Weights of a small GPT-style language model, trained from scratch on English Wikipedia: 8 layers.
MLP neurons of a small language model. Each row is named by its layer, matrix (up: input weights) and neuron, and shows model dimensions 0-191. Each number is 500 + 25 x the weight over its row's rms, rounded and kept within 0 to 999. Numbers have three digits each.
After each neuron's rows, "fires on" lists the tokens most often at its 100 highest values on Wikipedia text that the model never trained on.

L3.up229:520503493492474501524504496502517517506502513486513508474491499543527532468483513508515434505493497490499492497463501515544488524496518487517523470508518496510496530518496536470503557511447444527525504478502485518425480525512517488446448500478512464494502504531509495518486485483496490521491487473503505479472535496489491509517475519470520485503494458515443486500550494501505487534481526516476493528528529514511529478466502440492495471464521473451518528508483497504502456545515492535485473496488524469470525492522525503480507519538425503463567488517474525467470456509500512547
fires on: " pe", "tt", "ath", " Mah", "ograph", " hold"

L3.up36:467472528498473517517493497514523511500495520479506486483470532544509507466490451497564470502495527479501476525493458470480463512498502523489489511469535525538500525488533506471498516509466466521456498474499476482477562517527520482515455497488511515461475460477466501502505512514493490499467521483504521484470511545509441507506524513507545512540483459495539499536492476523492506513447531493479541467505551515490485509551501466491493475507461510515489543496492501476511510484517447534442546502488528491489476488538519539447483485513466502465497512502495508504525518472484481539
fires on: "'s", " Date", "fl", "–", "ep", "16"

L3.up767:485511470542510513533504513540470499493506452499490510503518528477468507498489503479518522471481491527545477493462470450458501486466479470468457509505523577492508511546495486480502500499531492477470501517496499487562492493509485517505526532506521525552525513501467514521461493552469446446544494508472516455498498510501491501486540463500508495527463501501524509532448513537530507466520486486527511540513488548538509491500513513507504485538503509512530479479543490504528525491507518492479482487506487518545511549498486510488518498485514501479501488480479516535498522416524507528
fires on: ";", " imp", "cted", "uty", " —;"

L3.up316:475479521564490501495540520450516475488501508490483489503494509473483508493536457483542466495466508485487486529484475495453501533519467507509483464466492541501520478495543489507503493552504486529533513502534506490527509518566471484492496498514494469493481499532471526508505487508488512469498482540494519507514512504502450528489529513527504502504523478512549490554475472530513491473426532515500533492496523545492509544512485514486503506495511496519480522488489509524482534470465477484483557518518558488499493436503483521455512477496527507502516534514506505488493485432500439536
fires on: " e", " te", " \"", " ref", " medalist(s)", "'s"

L3.up507:490472495464494510493493461492475505516498520518493488461504531498521511512476550518462518509512532495475495485528483472507491518518446522520524517513411464496491485539486479490492513478474505494474489548478518456482495518462508543500509559500499488572456527480531493515512507531510512493510515524514495488496550497471505444528469504531511532519489486482509461485506531491490491535488468543518506511526549521489514485475485483517489495528503524510474493460539504503504512541550455521493480473490471493518523483544510523498497449500470510489466497436519476555508526490486508510
fires on: "as", " ad", "alled", " zone:", "ated", " 202"

L3.up3:444494490474517507514480499524440478517475488487483509510485517513502480534497492504538534492505523516553444504487452440488473463481495515504507487496501559502521501475565475503495527482501521487416503529462486498510501494507482497498496508494472537488524480465471475485499497514479491474487492520486546488483512583474489490502464470483469487533530483502507479525470498530483501479485503526486497459506518492534484522570513521528515494505470520505503499507520502508502502475544580492502517525462504505564509472439482500504517500490471480481490504501513504517500487476514499473
fires on: " support", "s:", "|---|---|---|---|---|---|", "on", " attempt"

L3.up541:493493510501500510524560516496455454517501487479493496523471529517473515508480474494512485488497499495522472526439488482464493509499503502505521448503517561500519527535503483479522535486469499443477490498483487451528482515503507508463497512517532483545524526491471487513525467535481505476523447470484531467506539594486501490487516510511546488519446482513531493554491496543515471493488500509508520518505488541509511508506470497505490508489490502525511497491523511501504522456529511524436486511489541490503503438475455486512534502516505490476513522439470520506498497467504460514
fires on: "ours", "ify", "ature", " history", "ities", "s)"

L3.up474:458511484531504513446439490514510494493501487519487538528500480481510495486484555475454537485457527503493486471499496519497503471517507509503513553522480482462504488501495490478499487520530532501508492527483516512515487481451470517497497540492513497593526472506476531559523498544520495488525439476499474461520491463491534518481509479503456488495443530473550545500458517498521519496498474505530498525518502517513521493477486522506522513531531507494501443518527500483470513480504520504532491492498460505526508560504517482546533480482534503469512496463519493504478518504527511476
fires on: " ex", " both", "ertain", " —;", " post"

L3.up250:535503477498478541511489503480486488499489548488470520492446521469504492489511528523484486492513492476448535469485570539483515493531473510518501496510480429489483501536525509498483536471476469482526498518510529486456502506511519526485481522465472471517470502528516517514488493530500524475496539521517497499509497512495504500486495526479534511480455474503469486452524536493529496529479477545502500502493541508501490501469479517506493487484505489493488442447456515489492524543500466510551497479548452450462539494541528496516491484504524491483512498432492506484467492514440502469
fires on: " it", " Techn", "ated", " \"B", " Cent", "istan"

L3.up677:547509481511495499484501506517523507484494480510496520527557497507467501523505490514507498500484507522514496509521597494502481480491526481455526515534510470500499509437539514469490492468542464460489495530459479510541468513493502490543536525519504513493506476460497488469455497457532493500496552482507487501539470552522517489504489493481502489512441526506541503488513512509508491499516531521500457519487459490501488477460505543510501489500471501499519494494513485490480485511516585487501464514483457514536477525527504485542519520491516483463459488473504520497511572527514529474
fires on: "act", "ater", "ason", " With", " 2;"

L3.up559:540489491481508482519560513542511533510530467504528486485503499442450486482494453491438514508459472490543484525517482461508514534505475494484489504500506517481489474502446499504480478512508507530563500494513525475491467523488516525525526450527518494544517535520551535493480510506492502481518524471453497529488527444533521485511534467494548499492523517499533459538452523535535496494517535460550520502497469470494527503493510502497465493556517503526496496492508538508501521472490471487487479486508530507476509529496486474486507508478528540505508484492491519525510484505485529539
fires on: "ain", "ertain", " dire", "fer", "ther", "vi"

L3.up617:447480460502525488544482493514488533501490458520499478447552523504499476508491523508518499525478539517519460520507489444484485514488475488489460523446503526521483487513504512491499487451502461478419486515493456494539516497552478474464531501487524516519484522478528533473485517497451468505510520475481500464450524501496445482517488481520462533522509477495528512510496467482494519488544479501490523510522520532495494504505533496497511479520494522494507532488531482517537490481507486487497517511493583498523508526508539553492487480495465498505493476509522490543534537503479532479
fires on: "am", " dec", "ems", "emb", " head"

L3.up375:514529504495458514474501519456493515484494518503478493516497515526506503480512488512526476491526479497469548461507540505453474490515530532520519461519486439498488519541557503506495510512483451505482494487486494472492513515474470484501481506468473445523477440475519478498447507518511481479491545515546522523535473520494503510514506520507533495503498494500496531479525522489503499516466522587479486526497502502508470517481475508474488493477473504471476485478458495519500516535524471508480498479558462498473471523512500502564478518513553484498478534424508519479485527525473496524
fires on: "ict", "-19", "hel", "omen", "pt", " ant"

L3.up199:500501502487510467520512497510515533516517445482516476477540529545461522482495480484531462489517499490555473496474463435453485484482497489510490465485487538492476543495516560477509497501443491523476485443480444454518498521519482489474497481520491466549488517518511516481478494512466456489520512464507521492456535542494479501520513482493567510540483474528534491530495485523461485505527506533504506510511497543529508500505522493502487469514516508476505516509519507509532499503515474537440485506475540496528479511512493560499486513509491501508483487497500513503515517489497517574
fires on: "am", "5)", "7)", "8)", " 1"

L3.up210:452516483475504492466537494500492512507502510519466480499481464535471490547477510475498485504500500520524511514495487496492510507505533488516523492456489536480506486449517466527535504479536549460536503467520513494518501472527446472477531516518529494508486470530450466504466474503515502494510459484502489519513463439482495508518479489498469496489564553489496518507453469472485507459502431505488501509516455489499490499515488472506510537509477510505526514524528483541505478480537543457491531504509531517559492466468468522489534475491467484528504490545477505526491516523549501484
fires on: ":", " York", "ug", "|---|---|---|", " place,", " fail"

L3.up486:481484471522487541467526497484487475517486528485467517503444518533500479512493525493481497504530529501467481516490513482497511513533474511519537482523483475491481507509546470498508518464474500455462498541481513478504517501508492527496489577512511482535485486492443475530536496538492533496488462461481516482492508600438477479504481500535503494482493480498518470493518492499495504494452473537492501486492498514511505490483468496505536523540493520524485459490546492507456529467547490513496522550518499510551523482488492478516510461495481480473495525444482501500483513473468456484
fires on: " they", " club", " support", "ne", " look"

L3.up594:490489491548492485528495520510455510499494496501500504492491513463533485428497472475521495488480499489516488471507480472463463511490466510508451490497505484506508469536529523511479499551462458581488497541488495471487491508519517502520502493480456464506522483491541531477472510546477460472499491538505498503482503501517485470486593496512540499544494469492512502525471546500519500515494551516502512513512569512512513549484505526484487484538498500502460512463469494485524546524503482512500525455487498482489493521487502498521493480494545511474480514474517502489494454471476493544
fires on: " re", " \"", " Year", " (19", " (H", " (2"

L3.up343:528501491484500486461525517500528502492509489499518494521498488458486474475508445483482499528542475498509532485527487488500508497517484503509470505518461462481454505496471523514503502524505500552566477434491499448519492515463481527500501495518479465493475489478543520464504500507509496504521497512518486547477495409505540478511518505510543494491477535502538500505476538511484506486514498544515477507488485504516497507474503511472498497526520511506482471488476515520527521483512443513506497432483496499460484572533500520530445506488555515526454504557521519483521471502488486531
fires on: "ron", "oss", " cons", "U", " U", "istry"

L3.up544:464507544553516487471449508487510497481504461490523498519515491454499508496520479492519496492536506481505499492490508517464490516502490511504494526499442491511456537482535548510505523521497499535534477457482471467534515518497474512503482500496516522489456482517476538491542512506487509485493520572536497513478460481499516476512518481522531501501527512512541522483449519481486538480518467550499490482493544511508497500479496511488518477535532513482483499515503520493534507520511470527532503461499527514480462554518529532489453504479522524512460493569542477474546500425505486500
fires on: " 1", "ending", "st", " leading", " able"

L3.up78:459488484522511497483520502467506479482484535493459510527490524498532451517523496521514524511562496489429509516534538491454509494518509511522440493522475471495503504520538475547505511509530495500507502515518513484504544506543475551532530531480466473502465447471477465477446497521483515487486505538517494483527476525467517510502485532542482512517527509492518476477517545468510506480447501536467505504485489495488475511480476511493509518510469502527481536456491461534487514502502503479520532495522479536519497487461504481510459473501524483502465527438537505509493495479464463472
fires on: " States", " English", "-b", "'s", " married", "°"

L3.up7:482489492465500518504524502532514500494487529491519493503449512517502474525497512544515490506474510488478471525509504524578507497515484505505540491502517506515504493430518450492479544475494492485502505482505495517432484506485547490458488495503502537483521521473491516489483501473493526511468474485472526510502507551478458481479412505461457497494486466498462448496537497519496501475459534516488473439505538463492510493518507503527495507496496502505487512505517519502438478462494524474537497554498509498519546449489494465477494489508460490482511495530506501494491495533466488443
fires on: "ograph", "pe", "ace", "ains", "oir", "ster"

L3.up252:532489501489481499454547504497560519508508512492504506499531489536486489508491472516507440485492495520504497515508538546512507529494523493498547512490518467489492485453495498512511509459495475490538513502533539515446504510496487500483502470519520480446503487556533515527450487481523509528477503442506516522491481456505480535519483543496511512476544524514465516482551488479513496464509550493486494501492465500480486488468478477486510524423463493513500492526502477511447478482494496446522497522556591488498513505520481478502480511515501491515528513489510514495479496544495514483
fires on: "en", "les", " pe", "]", " fig"

L3.up311:515494485499492480503489471492480521504494489513479479409513521517509508493507528500478503518514533494485498495555552443488498531504472510518471513487458437487495500523507535510508491481475462533488503535493471485473487522516491514482496504503501453507457490503562495511497496509504484530491568453525494483476517451497496497521473507515507531504503492489522478465545468460501489523504488523480500540537536506496504495442518482497506481541498499466497520498497496489517504556498478517454497457508491511503495527553563541483484490512464497472480496505537493548507497564478522532
fires on: "ah", " •", " it", " Pres", " zone:", " Area"

L3.up276:489486515505496480488484493518518530495500516504520478482544500529497477529495498511533533509526504522534488510547499434507468480470504482477497522500514497499501495456523477509487499474546487486453488512477482511522515501488500511509515484492511549437509473448493499450508505457511494550471542472499500508520461552523514484516444476470484503514584514489523501482511474481462527483504492503462485460501507446507460493505525482518523499495454517494495502534540518485491467503551556457490500509473503558539482533477495480526464508492458495502457499499507494506523529494511525485
fires on: "ment", "An", "At", " other"

L3.up619:471460480498499520476551489493512474499534495499484471477461498483501512512534516521453500490462509446500454537491514501553517557516448496518539437455486513505499494516497475495510501498501522498537495506546512472483493509498513512480504492531555455537502530538500526523546477516502512490514478470489522474502520460494464526485488481534528495485535493519538454525483472506536507505462488535501532522523502518495537527507485484510482504513513501524497519496527545516487525472509482513473523478541562489490503435500522517472523483501510515484535506478506503534508424506498482510
fires on: " such", " win", " black", " team", " life", " well"

L3.up389:489479502492447490461553516473466467507501508480448507510483496510483529510497498483467506499560499514464470503448501507427472497491500494500517479515512523476487474520544499514512504481540528437482487524506516473577530489533491510473508519486512447514504480524470476517521461495525528480508476500506478492521495531510470538514538513526553510493478523497494525510504482495513499490491455480501569519473471556495478522515479520496503540429491503498527435503509493507517506511533494492491508520492510485516478482477485476525508503489538504503546516505505512469490521482541467506
fires on: "'s", " turn", "rang", " post", " lik", " Paris"

L3.up543:506509499504490512523462518552466551509482489500542493462518495495554502421478482456491513511498516515536488481496476509508482514484490484490474525491531508517490492517489534505505486534450479558495500490497479493446480502464517480515463496474483514527550509496553532502502543518492483511504477511504508510441514503516475469483566468482530482521471467511470527526504506488475507536538521465505523490503546491524515504530532468480494466503525503464485493507493497457529511513507454527501505456500471494457499565511509505477473523496494530492527486523471513495500486495499544554
fires on: " re", "ave", "ing", "ery", "I"

L3.up69:474494507505517487453441473479511508508492445514499481433526496491515530462499502475491500519492499522470499472522527497433512542527498487502432572520495496486464498504506502519524459481453504547510502467479476523509501514501476517504508510468499508474473504505528531515483523491504480519509491504535487489459504439488483484536529516494461542491478507482512539485520491490502503507550448483473532499509489521502522505489520474484511493518496518473468542492517471494478481513474466521486499479475447510543486540524539529447466489497459510522485486547511489527508524469496493523
fires on: " rem", "ring", " very", " spec", "uring", " working"

L3.up403:470487476506542485523491497452516490482490496494495469489475511455521472521511480527516508514516503475453469542549516479491514529521461487530454488495454518533487518489499499520489499502489507489524507489503499475518509518568491522495525509517505497492445515482457510458519508479469526491499505539507527501478494546453479450520444511526462526508536476505508443520483514508488480497461491539478492506510532512501514490504496508496504509518518504508476579464539506508486512449489513483520530500489519525538506423488488519458468456504502499518457502485523507525514482437485471490
fires on: "ared", " top", " such", " strong", " few"

L3.up453:474520489503522504495557510470523495509530514474482537538475508484472505488487497486480484479505479491485539495417492538468539495526510506519471461508492504500492532501488518485505534529480534504587515469496525475508503522532475527509504515522482458566495509520463505514483460540462515452526442500496499478508519530444519510489545502515499490490482503497494516521472532533502474479449490540516504498484462546515511496493484512489499541507524480546486495497515505512484520471474503511484512504518525470509527451493475495489533476505530487495496499461457523464460472465500475514
fires on: "6,", " 36", "0,", " —;", " 2015,"

L3.up359:475500515539456521496504497466517443502507515475474512498475503542514521466522492483536449488497505498461488482443494549430486519508524511509463491500522484499497498518541517485517491498484485484483505446512484489492539508493487484478468505450498458495480475534471489518473506495502484479508468496535500471475522543484473570496535528507531509476448480495502524498520490516504466508502481482480531505493485536490493520496472518461500490452473501494486475502440466494492522513478433532470518475498512470489470505530519509480441528510506504505548514504495538459480505470469478533
fires on: "'s", " Christian", " rev", "imate", " emb", " best"

L3.up461:499511497527545469537484481492474519508488452509518503462553508492492546519523505501504455518458504539528493494500514447477463501487483487490480486472481532496502495484491551492508479511512488521462511514495459537528465528568476492478533520507461515467500510510533531485438490496481453496512550499494506497475494492512468498510522487507443522547469523483505508514507452504514501484497524465490501506501508534507515518495531503492519468474503496479497559484506458498497482538475564502474495536490534506525509482501524535448526509502462491461494478533523497522504554479515546497
fires on: "ets", " par", "с", " Sar", " you", " mi)"

L3.up661:478473491516497539504454492501510481483511527506520501526489507523539485503541534557534482504476523466482480533515556558560532508509507529516506515494509454542479516438555464504471537465482471488492502521504498523471506504483521501539502538493516540484542492442517497503531511488505520503461490499500528489501521551476445493504488516499498507493487455496522460480518506506471512495452513525482488489513513498460499524497494502492504481506489495514481494489466515483442497519525541484503520537485528499491517449478537476499464504507440498499505512505534494503505463556469506474
fires on: " time", " so", " well", "omes", " times", " what"

L3.up14:494479488489505494477425471531490549489499446534528485454525482516500501496507505489482494529454510514544499486513524510538498473496508493479495527457509463502501479420477525510503470499518509543486500492501472520488477492466481493542514496504481529483508496496557510479454513481530463516484517488494501512521467416516493497518510473474458505534442544489513519504509460491494530495519529480511492493492453478486490511516542477488502463486504504481486541518464495467482471496460521477507506516503480527502485529535530526467504515503477491502488487522493505527516557551515552491
fires on: "ive", " friend", "ave", " leading", "amp", "ve"

L3.up4:511481505481454511517570528496508462487508496478477514512468544493470482475543470497514497497505459491474488492499560519462495514501503514495495476492513468486501465519527485496479491514503501501511489503539519461509511515526518511522507479505499476527479480514501514507454481519517526463492548514487519493524480549556475526467508508500556510491476496508530485505513507507557496483468563504507552486461486537494474525496474531492474505453461496517506442476492487488489524492477460466491524509554497486490470499513506474529497511492606509497515498444495520480490493480478494492
fires on: "\n", " who", " tit", "ched", "'s", "ruary"

L3.up585:478473469486476507474466493528496531471510463500469464486482533485438476542534538493497512466482474489489460486509535461484524504496444476479470520491482490498499504504493473494488470495558482487479492475499500507548529494533498494496529490497515521508469474477500510493442502499480480485488563507488488487523453476504471498478438469459482529489546510493538491462490494492475538472495491544513494507514489504508471486478534520523497488541527514483527496490559529507511513500453481461469485512545464553516491533481538522508478484482502513502455490488511504533520548484474498483
fires on: "se", " Oper", " tri", " Tri"

L3.up479:502509506490509471529575512476525500503506486474494489476506529532477533511490492536546443479516484499470505501459510469446504491483521482525463448467499539510493533515500544474502531504480480468492508490490481490514508527589489506460500498521492452519468513521484489497485460501465473486506518481505536483506511578489468520505494522499518519539475472517483497531556481520492473470452511514480522494491495563510482485486491477482496510435497479493530518486532483499487501492489515506464498532499527470530497457530477524494520504522523469472497501497477521499480533466524513512
fires on: " States", " There", " mi)", " %", " stat", " 24,"

L3.up408:447511522480511528497471517508511495504495542496532519540432498523513473491517493500527466497452513476523503519463497564509491492503533520498502518499526489547499517442543474489495532523480516537517501444501478509465511505506491472501467512482499556522548472469485503498496507499480522489481450520494524512500491527479474498478510476464483467506503477504518521512467499516470510470453520524491473432485491466486474517541501517513492501512484511490460521521471521489476502444470521509502533552512559500489505455482504485448491503504471502524512518537489511471504469506474487447
fires on: " all", "In", "Ar", "ree", " so"

L3.up17:452497501504512495475496509507488477519501499512483504541472496511495469509496442460501520508496510541522478512483480468500474510524513504501472485519510533476523481463525455530526474507527530494456493503478497474544479494470471478493515518505502513494553483479457494480524493502511530480516439489477525512509502552474500468484502474498471484523471518493550536556451478522503492462474490511479487494484467504519497534531506518515511519530480525507481489532524483537510514435551551498478538543478512523561496468471434497525557481486528489507492525513503507490500498495529458502
fires on: " att", " el", " inv", " respect", "erous", " along"

L3.up449:465479470524502526492509489505551494502516501508503518508514473484504501515493551527492497483467519468474484541507456567557531520481483465485548519495526547515494484486496446478495542470527518445520507516514532540499515495520515506483506518506546522478481554512449520514486500472502530506504437477479487482485524482484483520529493508493473507449560482488495461475478505502548517480499488480512482480498483512479518484489475513507531533473505504536511459494503499507472492468482530477552510540475559482527533504483519477476490480499482513535527487515536511496489490494485463458
fires on: "–", "ather", " 24,", "hem", "ster", "6,"

L3.up665:423495528506531503508478480482493486513475509504500523486466502537528502519495507475492476513496532513485469497470483530492495509502518500499489535491513554507524482452518505510526529485495517505468503474502476517492509487564501504483489526472503539497482491531452522507467500512471511467486434528493515485481512522448474523506483494489443520504482506490490520514495480486526515462491472465477508449482525526513497517527514489510519503495476518496490542519512446497477468503501523510511533554500522489579519458510505537421521471498450492499535501557507494508499511451506476455
fires on: ":", " According", "ep", "aking"

L3.up579:488482476537522496581521495498475487499484475476483500454484530510544522503536531529520541509518528483499463504490493475514502500487474483486484498491508518507495532545541533483511506477493504486484499503500475522465507504569536488508489555489477489538543533503494487509485519524460478502520495461478549463497537581512496517458504492504493495473446445486463485512506485500504495501495468477498542495503555496524504502511518491500509490506479494493519515495512517527506504546507488529441526460469481507503532520523534504489490514513423484459522521466516519496485507525485538506
fires on: "ute", "ation", "ways", "-in", "ment"

L3.up444:531518465505556509495497523506490512507463470496490510493505502484543466533494541495453522514483494537489529477527585478524534476515469469507472494509499525488520489507462535519503484494506499499515521544478526544496480495548478513515545527536443503486501501495514508471489503524467483499500506509475492492522476520470513465465484493507394499477518509498479519504509520503496511487486532488510486470486496485533497499479510530494510523493521503522512517465532474488478498489458550474519533552502477538535500538491487480510525481494532466474439500467500500528467529483511525458
fires on: "ons", " One", " wife", " married", " goals", "wn"

L3.up288:499501502534543467531457503483481529487496434515520498493544497460520515488516495486459498510466506529502497472510513468473467497489456467471468522493492540497503483524458555493499450503495473515492508534488485527534485517524503490485515504521448519494532551506542537483490517486467479496515529526480486500467485476527507471469532477505452513513461518478496535528476471496509515504552533436530523507489543510511529522503565531497515468488538496462509505484512482471509490520445515505495478525478503538499504529509504512470513516490498516489508479518510492506505565457512533503
fires on: " re", " contin", "achine", "ini"

L3.up136:539485486541483525505475492490557496490494460476510500493499481469515524482543513512480509499474509495464461501527530533533517530489454468481530519511543497501497476546465509490484468487531471468520502507544516527490509488469559520504493495487531515471514552529526534504546521455511512501503516491482519481481509472532524546473503531477500515454458486501478470486534496506544502509563505441535523512493501512503520501496520497481513486470532484499530429504486515485481508505459466494517482478511466499465497521522542507497457535501524530500552495470508531518498523530499519491
fires on: " pro", "day", " clos", " day", "16"

L3.up119:466528507520505492494425480480503477497494477506490525499495511513500504496503498477507511487508502524532530456458474501443491453492523505480480541499462481478479527495527528497511487492493524526471492484462486505547536482495454511530486539481477502509455462498462481497453523537505476479530505528533485489522447484511538492524562475516504503530480531484544556479437495505487531508531439502499506507478475497506468501495492520475522475519481515477492484501466485505536502533516459528498507478476474506519465578509520526507481508481495495510475492467496503479504531444511514500
fires on: " cast", " stop", " order", " able", " According", "ring"